config = dict(
    rope_theta=10000.0,
    lr_head=0.00513,
    final_lr_fraction=0.03,
    batch_tokens=65536,
)
MLP neurons of a small language model. Each row is named by its layer, matrix (down: output weights) and neuron, and shows model dimensions 208-303. Each number is 128 + 24 x the weight over its row's rms, rounded and kept within 0 to 255.
A block is one neuron, or neurons of one layer that tend to fire together. After each block is what it responds to, as a language model described it from the Wikipedia text at the highest values.

L3.down80 [165 171 117 141  86 105  99 167  88 157 142 109 103 137 166  80 134 135 104 103 128 121 129 114  94 127 128 135 111 140 134 113 101 121 141 111 122 122  90 118 116 116 143 125 128 164 121 132 151 175 124 156 106  79 142 116 145 131 144 152 129  50 128 155 111 138 108  80 103 126 118 122 122 123 108 105 147 138  98 134 136  84 146 125 115 125 170 105  99 140 106 201 135 139 158 198]
L3.down139 [126 126 118 139  76  83 109 131 154 107 145 125 142 148 173  98 101 121 119 151 129 111 129 122 122 131 114 128 141 124 165 141 133 125 135 138  91 126 135 139 130 161  96 148 140 121 119 126 125 116 103 177 134 156 134 131 140 180 163  95  99 138 122  93 170 128 125 126 143 162 118 114 117 141 150 126 139  65  95 129 123 195 147 142 140 160 160 153 166 130 125 136 118 109 139 150]
L3.down1002 [118 142 113 150 148 112 117 120 121 141 110 111 118 104 135 112 143 137 137 128 117 101 142 106 114 152 125 138 144  95 100  91 134 149 177 110 165 106 141 158 109 116 127 111 168 132 119 123 166 128  96 146 135 105 101 175 139 164 135 127 108 131  94 136 146 108 162 109 129  94 161 153 181 113 126 200  87 124 120 163 139  99 132 158 142 150 121 119  88 113 180 157 130 146 148  76]
L3.down1032 [ 94 142 140 120 100 116 125 124 141 161 145 122  89 101 155 136  70 123 114 153  98 172 119 138 112 172 122 102 162 141 128 107  86  95 129 138  94 146 157 166 133 129 139 120 134 147 117 141  98 184 144 130 178 110 146 128  94 136 116 111 143 109 160 138 135 128 136 178 153 133 125 123 125 118 102 127 155 108 127 141 157 146 114  90  74 161 129 169 118 107 131 110 112 125 145 114]
Description: Word-completing suffix pieces

L13.down937 [146 110 136  94 134 115 162 138 191 137 125 113 103 101 121 153  23 127 105 109 123 143 151 124  85 111 146  93  99 138 122  98  98 143 108 141 126 137  92 118  75 148 151 142 148 124 144 144 122 149 145 145 139  96 158 124 111 120 133 138 117 127 168 116 140 131 139 141 150 143 145 170 140 127 114 117 151 141 164 159 153 132 113 131 120  97 140 140 112  80 126 161 135 106 162 124]
Description: Contraction and word-ending pieces

L13.down31 [128 154 111 122 162  97 124 162 164  92 118  97 122 145 132 178  99 108 122 133 148 103 105 127 115 126 159 128 119 185 164 164 116 119 141 162 108 117 119 115 144 163 125 151  79 152 150 162  93 101 158 123 179 123 111 134 130 128 157 153 119  99 153 102 129  89 129 124 165 156 110 140  97  71 158 132 155 138  96 137 120 137 122 163  71  87 137 190 125 119 118 143 127  82 137 157]
Description: Copula and adverb before predicate

L5.down143 [130 142 143 121  73 121 165 147 112 150  66 114 159 142 120 120  94 134 127 142  74 112 173 108 162  92 109 109 139 155 122 139 145 138 145 103 145 148 156 114 169 131 145 165 128 128 154 157 151 100 127  90 125 129  88  64 131  91 105 155 107 131 142 129 155 115 173  86 129 131 157 148 124 127 136 136 152 153  99 134 178 110 126  71 131 113 127 146 152  90 118 111 100 150 160  92]
L5.down192 [153 163 119 157 128 142 135 148  79 166 130 165 120 126 133 174 127 128 102 113 105 105  99 140 101 135 207  97 111 139 147  91 119 120 127 108 149 124 106 167 117 109 125 131 173 123 130 148 134 160  93 136 113 112 112 114 137 164 119 176 130 150 100 133 108 136 137 173 174 128 108 142 119  94 140 157 143 100  74 160 140 120 134  60 101  74 120 124  95 154 122 115 127 118 123  98]
L5.down314 [146 116 100 136  84 134 144 167 126 138 113  96 156 116 111 127 168 196 145 118 180  97 158 137 104 121 145 112  76 187 150 140  96 164 164 135 124 128 138 125 108 113  89 143 112 100 169 149 120 155 114 153 161 156  81 145 126 123 115 159 125 124 121 100 147 118 133 106 126 106  79 113 126 156 123 142 100 108 110 104  79  98 123 145 118 129 132 110 138 146 158 140 106 145 124 131]
L5.down323 [139 110 100 135 120 147 160 102 121 132 134 115 138 121 121 116 126 148 143 117  87 149 158 137 102 125 104 161 148 142  72 140 155 145 158  90 123 127 160  95 169 169 126 104 113  97 121  99 121 100 109 115 161 159 144 124 164 142 125  99 157  95 168 126  72  98 125 128 130 122  90 152 139 146 135 164 145 107 152 167 139 122 141 104 108  91 141 129 151 123 177 117  89 154 134 124]
L5.down362 [118 135 115 109  65  85 143 149  62 152  85 127 153 171 152  94 114 155 126 114 123 119 106 146 108 118 157 151 157 125 145 141 100 108 161 184 106 125 113 154 126 154 115 154 118 158 184  94  94  93  88 107 153 131  98 101 108 175 164  84 161 108 132 147 146 122 173 139 120 133 112 147 101 111  88 143 130 130  89 134 168 163 152 129  97  81 116 167  99 121 147 131 118 116 123 160]
L5.down367 [146 160 166 113  91  76 149 147 104 145 140 140 129 137  92 118 132 130 170 158 115 141 154 154  76 111 100 133 142 123 151 110 126 148 114 146 123 136 118 134 140 121 118 149 105  63 141 165 143  91 130 124 110 144 122 138 179 135 140 120 139 100 136 138 155 124 137  94 108 110  99 138 167 119 100 101 130 126 149 157 129 152 127  87 126 107 140 151 173 126 142  64 140 134  97 144]
L5.down689 [116 158 125 129 105 140 127 131 142 149 133 142 124 171 150 141 144 136 111 130 126 116 105 163  74 166 137 103 108 137 170 141 131 142 143 115  98 150 102 123 113 141 145 170 140 115 108 148 133 126  74 121 176 151  84 109 153 152 120 120 116 109  99 142 167 109 142 119 109 164 126 124 130 112 140 135 147 153  83 118 117 105  92 119 176  86  81 121 175 127 100 148  83  96 128 107]
L5.down789 [142 141 171 151  97 109 119 130 119 141  90 141 134 152 139 103 152 116 161  91  95 133 184 133 122 125 129 130 126 147 133 124 102 163 123 142 140 142 104  99 181 133 115 115 110 155 126 102 140 141 123  91 119 120 135 117 126 142 147  96 104 125 115 162 127 120 152 129 114 116 153 133 123 114 141  92 131 110 112 102 113 126 171 134 115 150 163 140 153 118 104 152 121 150 107 138]
L5.down796 [135 120 133 153 153 148 140 133 116 176 109 150 171 114 134  95 112  94 140 144 128  57 147 148 148 103 124 108 112 137 116 111 136 147 111 122 111 110 154 109 164 130  85 148 128  69 145 150  77 158 139 120 134 108 157 117  92 133 112 202 157  95 133 105 126 108  90  99 117 127 120 146 156 147  95 138 141 128 110 153 102 138 133 101 181 138 149 182 134 117 125  90 127 128 147 117]
L5.down803 [ 83 100 143 185 132 120 143 131 131 162  97 133 130 150 117 146 113  96 141 105 143 107 132 129  85 133 116 159 115 110 101 168 132 155 116 182  94 142 130 113 111 143 128 196 148 141 138 126 106 151 149 173 101 118 117 115 163 130 162  96 135 135 146 162 171 106 153 130 111 153  88 142 133 137 125  92  83  86 123 139 161 136 143 171  88 130 139 133 132 123 119 143  40 146 137 101]
L5.down949 [ 99 147 134 120 192 127 138 173  96 126 117 135  78 108 125 171 116 117 138 190 115 132 129  78 118 147 126 132 123 104 123 118 107  93 141 114 123 100  86 144  76 120 144 130 143 143 116 121 134 152 103 159 106 117 124 144 111 113 124 150 111 124 142 171 157 110 139 107 164 131 134 139 106 131 100 159 141 152 133 112 136 125 172 122 142  86 160 129 117 106 124 143 125 145 130 167]
L5.down952 [133 113  66 143  36 128  95 129 150 126 173 149 144 156 124  99 138 147 133  97 114 134  96 161 109 116 175 125 136 139 125 134  90 129 208 128 136 109 119 108 150 134 103 116 166 116 127 102 138 116 130 126 138  89 124 140 136 126 131 138 120 140 131 149  95 164 100 111 113 144 117  89 150 127  91 124 169 115 147 146 143 134 161 162  98 113 139 117 155 186 126 104 137 136  78 158]
L5.down957 [116 139 124 143 114 160 122 111 132 121 158 115  91 143 135 154 153  81 141  86 118 157 117 115 121 187 144 148 141 167 147 107 125 155 151 161 105 132 106 167  83 121 161 117 118  76 126  95 110 103 104 154  91  94 104 147 123 104 130  81 124 149 146  93 117 151 123 142 143 136 128 124 121  91 114 172  97 129 161 129 182 117 135 117 148 139 110 122 126 171 120 113 130 114 128 128]
L5.down962 [100 184 163 135  72 120 148 131  89 139 161 111 154  98 126 125 152 138 108 125 116 157 138 130 120  85  89 103 133 128 135 139 151 151 123 129 158 110 137  90 128 144 135  97  90 126 161 126 147  92 127 152 149 100 115 112 147 146 110 128 102 114 166 113 148 156  98  93 137 139 128 173 100 144 162 116 137 127 100 134  93 155 101 162 121 143 130 119 127 104 117 116 136 114 127 121]
L5.down1183 [131 128 129 163 208 163 124  94 141 120 124 111 113 107 175 115 115 112 140  96  94 130 111 136 132 124 127 154 136 150 131 141 116 135 122 112 161 105 132 101 152 102 126 143 115 113 125 112 102  94 153 129 138 129 115 116 158 129 114 112 117 146 126 137 120 161 106 134 137 103 156 122 126 110 121 115 133 121 120 153 155  69 115 111  76 107 129 127  92 117 147 113 159  94 150 134]
L5.down1188 [114 115 139 143 101 120 109 102 109 167 142 117 147 110 141 140 128 143 116 167  88 114 111 131 104  99 152 127 123 140 190 199 141 105 115 132 130 155 125 128 156 134 132 174  96 146 170 117 116 160 109 107 115 104 133 132 132 136 116 129 158 132 133 155 132 106 172 118 144 127 118 100 108  69 158  95 145 170 152 140 143 197 132 145 138 133 127 119 144 102 119 115 112 127  90 148]
Description: Final piece of split words

L3.down93 [103 103 101 132  86 167 145 167 108 136 144 102 172 123 128 172 138 137 137 144 155 103 138 152 128 117 153  89 171 132  81 125 105 125 161 149  87 118 141 123 118 185 113 167 172 109 150 137 128 115 115 127 132 102 161  99 108 124 158 106 148 123 147 157 136 149 158 123 129 123 110 108 139 152 137 116 108 101 118 129 156  97 108 129  67 129  84  96 138 187 141 114 150 161 117 122]
L3.down149 [124 104 102 137 121  98 141 100 126 122  97 130 115 125 122 155 136  92 154 133  95 118 132 177 131 121 107 121 157 152 128 147 106 151 127 149  92 119  92 126 135 123 137 101 131 112 101 160 125 145 140 141 161 152 156 141 197 111 131 169 137 122  53 113 104 127  99 142  93 159 111  76 156 141 125  94 144 124 154 120 134 136 137 134 158  78 133 138 160 102 167 147 109 124 131 168]
L3.down201 [157  92 113 125  92 129 110 103 152  88 114 186  79 141 145 119 147  94  89 130 100 151 163 106 125 127 137 117 121 162 144 114  84  71 140 150  78 179 110 102 134 123 148 118 163 130 131 175 157 114 162 150 117 170 157 134 163 141 147  90 105 141 178 112  97 136 119 112 107 124  82 107 128 115 135 122  91 116 131 118 128 140 118 168 140  83 107 103 153 156 153 123 166 155 122 120]
L3.down253 [126 129 142  73  97 120 139 141 141  83 149 125 107 116 153 128 129 130 194 140 100 135 139 115  87 117 154 131  83 146 122 127 145 133 160 108 153 135 136 119 123 146 123 151 159  96  84 128 123 136 140 157  90 156 131 151 158 141 140 146 138 153 139 103 123 117 162 112 120 138 102 160  94 159  95 103 108 119 151 119 127 126 136 121 162  75 104  99 165 132 142 136 153 125 114 137]
Description: Mid-word fragment pieces

L5.down60 [196 108  86 145 140 159  97 108 135 121  89 126 126 165 133 144 134 116 113 142 143 103 169 136 106 134  68 118 119 102 138 146  63 144 163 129 119 148 113  96 113 118 163 119 105 159 110 100  99  97 131 139 173 156  92 115 157 154 138 103 121 172 110 189  96 132 121 105 152 137 167  87 158 125 131 140 145  84 140 135 146  87 107 160 114 112 141 148 110 101 158 147 104 134 133 136]
L5.down284 [128 136 139 111 141 122  84 164 113 160 136 132  62 101 165 123 137  86 158 105 123 118 105 126  94 105 167 169 161 111  82 129 116 142 131 141 138  73 127 161 124 126 143 156 109 143 130 144 139 124 159 152 105 118  94 160 156 115  62  93 148 118 149 121 138  95 117 161 149 109 129 166 164  95 132  97 158 179 135 140 134 139  98 145 100 122 102 141 103  98  88 142 153  97 101 150]
L5.down287 [140 147 122 119 126 125 136  97  81 133 111 114 151 113 120  64 130 110 116 117 120 155 133 126 203 140 146 140 102  99 111 130  67  99 153  96 128 146 112  98 136 142  75 118 146 114 132 168 157 127 137 145 140 118 157 129  97  85 158 160 150 115 128 122 116 106 131  99 124  92 168 121 134 107 112 116  88  95 112 119 129 107 137 140 112  86 142 110 136 118 106 116 160 132 157 130]
L5.down288 [132 117 157  68 157 122 102 113  99 119 103 104 113 126 140 120 127 142 131 128 134 104 118 101  87 110 146 160 136 116 154 158 104 128  90 150 116  88 181 122 118 158 129 118 150 121 158  97  89 105 126 175 157 119 117 124 108 132 160 111 129 108 152 121 125 119 128 193 189 133 122  94 120 178 137 134 127  99 118 141 147 132 142 120 125 120 115 164  87 171 149 140 147  53 181 106]
L5.down399 [124 138 149 123  89 113 130 111 100 137 111 153 116 148 135  95 116 163  95 140 124 167 130 156 150 102 104 135 120 118 105 156 134 112 128 166 145 159 112 119 181  89 127 135 111 122 117 123 187  89 121 123 130 142 187 148 115  97 145 119 145 122 135 134 155 123 131 122  80 132 112 137 137 111 151 155  98 133 109 156 121 152 156 118 129 133 135 138 128 110 105 185 131 167  72 157]
L5.down488 [148 113  79 132 144 132  98  93  79 108 111 142 126 150 104  99 100  95 124 119  94 119 120 114 160 127 147 143 128 159 142  94 124 143 141  79 141 126 106  87 136 137 139  96 127 154 119 163 159  96 147 114 104 121 126 148 120 121 110 148 108 167 103 117 166 140 161 142  98 148 152 106 177 130 120 150 149 122 129 122 141 123 112 135 113 127 144 136 101  88 116 112 145 123 168 169]
L5.down508 [125 157 105  69 182 165 137 144 111 147 123 154 150 120  85 163 153 120 142 158 146 138 104 135 129  96 100 127 133 106 169 108 138 114 169 157 166 140 106  95 138  97  98 158  98 124 118 137 107 131 100 149 125 144 119 102 124 123 127 123 111 143 126 138 161 121 151  87 122 127 100 165 113 158 148 114 113 145 119 119 112 139 118 163 114  99 119 104  89 149 154 146 128 138 134 114]
L5.down597 [115 116 154 112 209 103 160 122 132 106 112 122 113 136 161 132 116 120 116 155 110 110  95  99 153 127 138 120 136 138 187 136 122 139 116 173 110 135 159 102 158 129 117 135 167 110  98 112 146 159 141 138  97 138  96 112 131 158  96 114 109  81 145 131 195 137 125 121 142 125 154 100  90 147 157 134 116  98 113 135 134  92 135 121 154 155 142 126 113  84 128 177 147 141 126  98]
L5.down634 [145 103  95 178 126 141 160 121 138 102 144 172 123 154 136 110 118 104 165 140 119 124  89 100 131 154 117 151 107 197  90 116 130  94 125  96 121 117 109 114 118 181 140 108 138 118 163 112 127 106 185 142 145 112 102 159 126  79 151 115  99  69 115 140 137 104 126 146 137 170 120 138 134 165 137 114 121 139 100 141 140 105  85 150 125 141 105 132 149 135 142 169 103 134 139 107]
L5.down680 [ 87 164 115 156  56 104 153 147 136 127 134 101 153 142 113 120 124 113 150  90  70 145 124  98 128 141 171 150 130 114 124 128 135 100 148 119 107 128 129 161 118 143 163 114 130 115 127 110 124 153 141 143 140 114 124  77 150 103 124  85 133 123 164 103 145 116 141 100 105 132 120 109 128  80 115  82 176 148 109  79 149 146 157 115 137 128 149 143 130 121 129 107 117  89 177  98]
L5.down713 [111 125 101 114 115 114 131 201 150 100 116  97  93 132 185 154 150 131  96 130 161 133 142 136 115 131 146 138  81 107 121 134 124 123 139 128 159 132 119 148 128 133 151 126 126 155 150 100 130 137 163 145  95 138  98 119 163  75 134 146 106 119 165 159 146 142  57 150 120  98 148 102 152 129 125 131  92 123 109 111 104 117  88 143 126  97 166 125 123 131 139 124 185 116 166 119]
L5.down847 [116  85 137  77 137 122 110 135 125 129 102 180 146 177 126  73 126 147 127 136 138 164 123 149 107  92 133 109 138 134 147 138 117 168 104 104 140 132 104 119 118 119 177 148  91 150 129 178 117 121 103 171 140 142 106 118 151 135 146 121 124 140  94 134 118 131 139 151 152 152 139 102 201 118 144 135 126 119 158 108 144 137 155 108 150 119 140 185 187 110 141 133 109  85 148 124]
L5.down929 [112 135 152 150  88 125 143 140 117 142 166 141 149 107 169 103 127 104 144 119 152 100 126 131 151 111 114 144 146 141 151 131 135 107 153 110 126 131 115 125 134 155 112 112 133  89 105 100 126 160 152 126 101 121 164 111 141 125 152 202 113  98 136 140 131  70 126 110 176  90 138 115 127 148 127 141 139 116 125 157 118 134 139 159 137 131 137 142  89 124  92 138 100 128 138 120]
L5.down970 [163 180 110 109 128 146 141 156 155 133 118 123 135 107 188 162 130 158 139 156  81 118 114  71 116 100 145 106 162 178 142 129 141 142 144 104 112 151  89  99 137 126 107 104 108 112  89 128  98 146 127 111 162 113 157  69 131 128 133  99 110 149 164 101 131 155 112 111 126 134 127 125 141 129 132 130 121 164 147  96 118 130 156 138 137 125 168 112 129 190 130 140 127 102 130 132]
L5.down1133 [100 150 124 142 181 139 125 100 157  96 121 133 155 126  91  95 159 146 104 146  79 108 111 154 145 140 178 136 116 143 120 157 111  98 113 119 148 126  89 117 148 120 134  99 124 139 101 122 129 156 107 130 155 116 163 104 119 145 136 102  94 102 120 104 162 132 140 100 143 145 117 153 126 114 158 103 101 179 112 142  92  70 142  90 162 158 118 143 159 153  98 143 149 113 133 138]
L5.down1193 [102 133 117 154 182 106 127  98 134 140  96 139 131 126 118 121 132 157 130 125 139 110 112 116 147  98 112  64 148 109 133 155 134 161 107 147 109 143 121 126 143 106  74 151  96 124 124 129 155 167 116 140 175 146 125 175 136 140 113 147 169 144 112 140  91 161 125  92 121 119 167 116 111 171 118 114 113 139 149 107 148 116 178 107  99 114 113  82 136 141 141 186 157 176 145 114]
Description: Adverb -ly suffix

L5.down59 [111 147 105 129  66  86 148 126 116 168 110 129 142 161 126 131 120 118 117 122 105 130 116 115 131  89 135 179 136 115 170 123 145 146 136 137  76 145  91 154 147 134  79 103 123 140 132 157 164 125 111 101 167 164 154 114 143 101 123 121  89 133 126 120 131 140 110 116 136 127  98 137 119 134 126 134 134 115 131 140 193 121 117 208 118 109  76 110 112 114 132 121 136 164 136  91]
L5.down77 [128 155 152 104 160 119  64 139 131  91 127 131  79 115 130  85 134 153 171 142 108 136 154 142 156  63 153 135 138 129 155 135 144 128 118 141 111 143 154 126 106 117 109 150  90 158 140 157 151 143 152 140 118 116 153 114 147 138 123 113 175 116 129 121 153 133 119 116 105 122 101 139 130 101 140 123 111 126 148 136 143 145 161  69 150 156  98 103  83 134 141 126 148 140 116 127]
L5.down108 [ 95 157 150 140 156 123 117 126 124 159 116 136 136 148 117 107 110  95  81 125 116 143 129 114 142 161 125 173 143 125 135 136 160 148 128 110 106 119 155 112 108 106 133  89 130 112 155 141 140 136 125 174 135 107 160 169  98 120 160 158  42 134 185 135 144 115 108 151 155 156 112 141  91 111 130  93 103 107 131 171 124 162 116 132 121 100 107 134 109 100 126 167 126  95  99 137]
L5.down134 [ 94 106 140 137 187 120 118 145 153 140  85 170 131 146 166 132 140 100 148  91 142 117 105 128 113 165 110 138  86  72 152 114 148 168 105 113 139 117 117 114 165 169 155 125 166 128 117 112 169 174 140 168 153  90 135 117 139  80 144  86 136 119 136 104 145 139  78 143 117 146 124 113 100 174  93 114 125 131 123 144 155 129 149  99 132 113 122 131 155 176 124 145 146 159  77 158]
L5.down253 [116 155 100 123 135 116 137 123 156 141 147 154 100 112 149 139  96 158 111 121  75 162 124 124 133 137 141 125 139 132 120 114 114 131 121 160 106 102 161 174 107 150 135 148  86 130 111  95 158 134 144 114 161 121 133 138 159 123 129 103 144 124 151 132 126 117  79 137 135 115 130 124 155 106 131 144 121 125 118 177 119 147 110 128 153 123 143 125 115 104 146 141 101  92 113 126]
L5.down375 [130  79 105 136 192  91 127 148 154 136  86 129 174 151 147  87 135 121 116 139 126 113 134 103 156 100  86 130 140 154 133 107 174 128  93 113 159 155 102 140 120  85 150 121 125 110 114  84 143 137 130 174 100 135  92 154 127 128 128 121  73 107  86 146 105 126 120  74 101 125 141 153 143 130 114 132 158 113  81 112  89 132 105 142 180  92  97  94 135 143 128 149 153 137 105 136]
L5.down425 [141 108 137 148 100 133 105 135  95 113 137 134 108 144 115 151 114 119 152 164 103 125 134 159 131  67 170 136 147 145 109 142 111 138 151 139 128 117  79 106 121 120 136 133 168 111  99 156 106 165 106  96 115 139  92 174 119 127 135 117 132 118 162  89 110 177 123 137  88 181 165 163 120 121 103 152 138 135 136 127 140 157 126  89 100 110 154 115 123 130 170 163 165 114 115 112]
L5.down431 [153 125 151  88 255 117 127 110 168  96  84 159  89 126 149 115 131 108  91  99 118 155 147 126 172 113 101 115 161 134 135 159 113 124  96 125 149 138 123  95 158 132 122 134 129  94 126 133 128 118 128 130 144 127 147 138 159 130  97 138 113  60 128 111 131 137 125  96 123 112 148 117 142 149 139 129 125 111 124 136  89 127 155 128 155  89 123  99 119 134 131 136 168 152 101 131]
L5.down445 [116 108 151 138  75 119 139 120  90 131 106 141 117 135 155  52 151 122 130 124 121 153 142 157  95 162 110 162 132 105 137 132 142 155 109 118 128 115 116 139 130 164  82 136 128 128 123 120 112  84 147 146 106 181 112 118 111 118 117 104 150 112 139 157 143  79 125 152 166 143 162 135 107 105 104 154 141 129 118  91 104 122  91 126 187 100 147 114  79 144 128 154  72 120 139 140]
L5.down670 [111 115 163 130 100 110 151 128 140 103 105  90 164 153 122 138 124 172 133  81  86 164 128 167 125 100  88  99 117 124 111 165 195 147 101  90 150 130 126 117 118 161 160  81 123  79 113 155 136 119 151 170 122  85 170 106  98 159 121 115 109 131 120 127 133 152 159 101 151  99 122 119 179 109 117 169  95 109 143 108 111 130 111 113 133 140 117 127 148 153 114 103 104 158 141 107]
L5.down837 [100 137 120  79 119 129 120 144 121 139 166 144 149 151 132 139 115 145 147 141 157 133 114 126 114 129 124 126 154 127 117 148 109 102 132  81 114 137 172 116 109 105 139 117 116 109 124 118 133 149  83 150 120  94 102 148 162 133 106 162 102 126 150 122 183 138 121 127 140 147 147 144 135  91  99 101 148 143 151 162 181 120 156  93 144 117 151  97 108 124 102 123 166 171 134 162]
L5.down922 [175 133 133 143  91 131 126 115  80 109 147 137 116 142 118 129 106 137 137 118 153 139 149 112 165 144 105  54 136 108 105 154 106 155 161 135 122 101 109 119 143 137 125 107 149 127  88  98 140 113 146 143 144 110 135  74  90 121 147 144 112  98 132 139 145 126 117 131 139 139  75 125 116 104 133 170 165 112 163 117 155 129 117 189 137 142 114 133 109 119 126 121 128 109 178 148]
L5.down934 [127 142 126 155 122 150 124 116 133 121 137 132  92 121 136 122 108  92 151 116 111 135 134 114  93 108 158 140 171 161 146 142 118 170 139 132 137 114 119 111 109 166 129 111 148  95 134 145 120 143 119 107 128 114 144 130 117 144 146 137 148 108 127 132 125 128 113 154  83 125  85 115 159 146 128 136 178 118 147 111 145 119 126 115 113 122 123 177  73 124 132 176 132 184 156 112]
L5.down990 [161 119 132 122  45 144 112 164 138 126 141 138 108 144 147 115 127 163 155  87  83 150 130 122 147 111 123 168 103 154 138 148 145 149 130 104 118 144 141  82 102 150 116 134 164 122 137  98 120  97  80 134 129 166 135 148 130 117 156 133 114 134 109 105 173 156 129 167 115 109 155 159 131 133 128  92 126 137 140 112  67 105 119 136 142 150 124 147 122 126 141 119  98  91 140 147]
L5.down1173 [109 100 107 116  67 163 114 117 114  78 116 126 155 117  98 160 122 117 129 134 138 106 127 110 166 100 114 152  92 134 126 152 138 114 107 119 111 131 100 131  76 139 124 108 158 135 148 134 131 121 144 123 147 135 152 110 129 127 100 153 106 147 124  54 133 130 117 109 100  87 115 170 116  99 132 134 103 183 124 155 138 140 139 100 164 172  99 148 100 133 100 118 130 132 143 154]
L5.down1223 [109 105 108 116  81 160 111  89 159  81  71  94 100 142  85 109 131 116 140 144 145 108 136 143 128 143 148 119 150 139 149 112 138 132 109 164 127 125 108 113 139 119 125 192 133 134  94 135 129 149 140 134 163 119 122 161 142 125 145 130 149 130 129 127 111 134  90 136 103 103 155 162 164 128 163 113 129 163 140 126 126 120 145 147 133 134 127 138 109 122  79 127 149 206 140 144]
Description: Lead-sentence "is" and word pieces

L3.down131 [117 105 147 112 197 147 119 133 107 152 126 123 111  86 182 157  95  86 115 181 134 112 161 139 150 146  98 155 119 170 110 138 122 161 135 152 122 115 157 159 117 116 141 123 100 129 155 137 119 136 132 125 124 124 117 145  98 104  85 115 110 140  92 145 138 138 139 103 102  97 145 126 110 155 111  83 147 157 137 156 128 121 161 134  94 135 138 111 153 134 109 155 130 118 125 148]
L3.down321 [113 123 123 121 171  66  90 119 108  98 135 105 106 134 136 126 107 111 161 134 125 135  98 112 149 120 150 104 116 118 163 133  82 165 127 125 147 139 116  65  88 171 142 113 111 154 131 111 173 153 138 133 105 111  74 212 113  97 160 154 136 134 131 105 159  92 186 112 140 100 132 123 140 140 114 124 105 146 108 175 116 103 160 162 115 145  82 114 158 132 131 134 184 109 130 106]
L3.down772 [113 133 148 107 229 119 142 148 128 111 142 153 133 121 113 131  98 130 146  90 161 136  91  78 108 150 140 116 123 159 137 106 128 115 120 165 164 149 165 152  83  94 121  93 110 160 139 151 135 135 167 133 132 138 174 144 161 140 169 122 105 141 103 183 118 137 150 119  93 113 148 120 156 100 108 135 131  73 100 107 141 105 121 149 131 136 152  94 159 160 121 121 137 128 118  98]
L3.down830 [158 167 128 172 223 128 106 119 159 108 133 135 117 127 131 138 101 126 165  98 131 130 145 121 159 155 122  92 111 136 139 138 109 132 128 133 121 147 140 194 146 111 137 110  98 153 108 111 159 109 109 135 112 143 111 165 139 121  62  95  90 117  81 141 120  94 107 110 140 131 114 101 151 142 142 122 164 134 102 151 129 134 151 110 126 139 141 126 153 124 127 122 159 132 127 121]
Description: Year completion tokens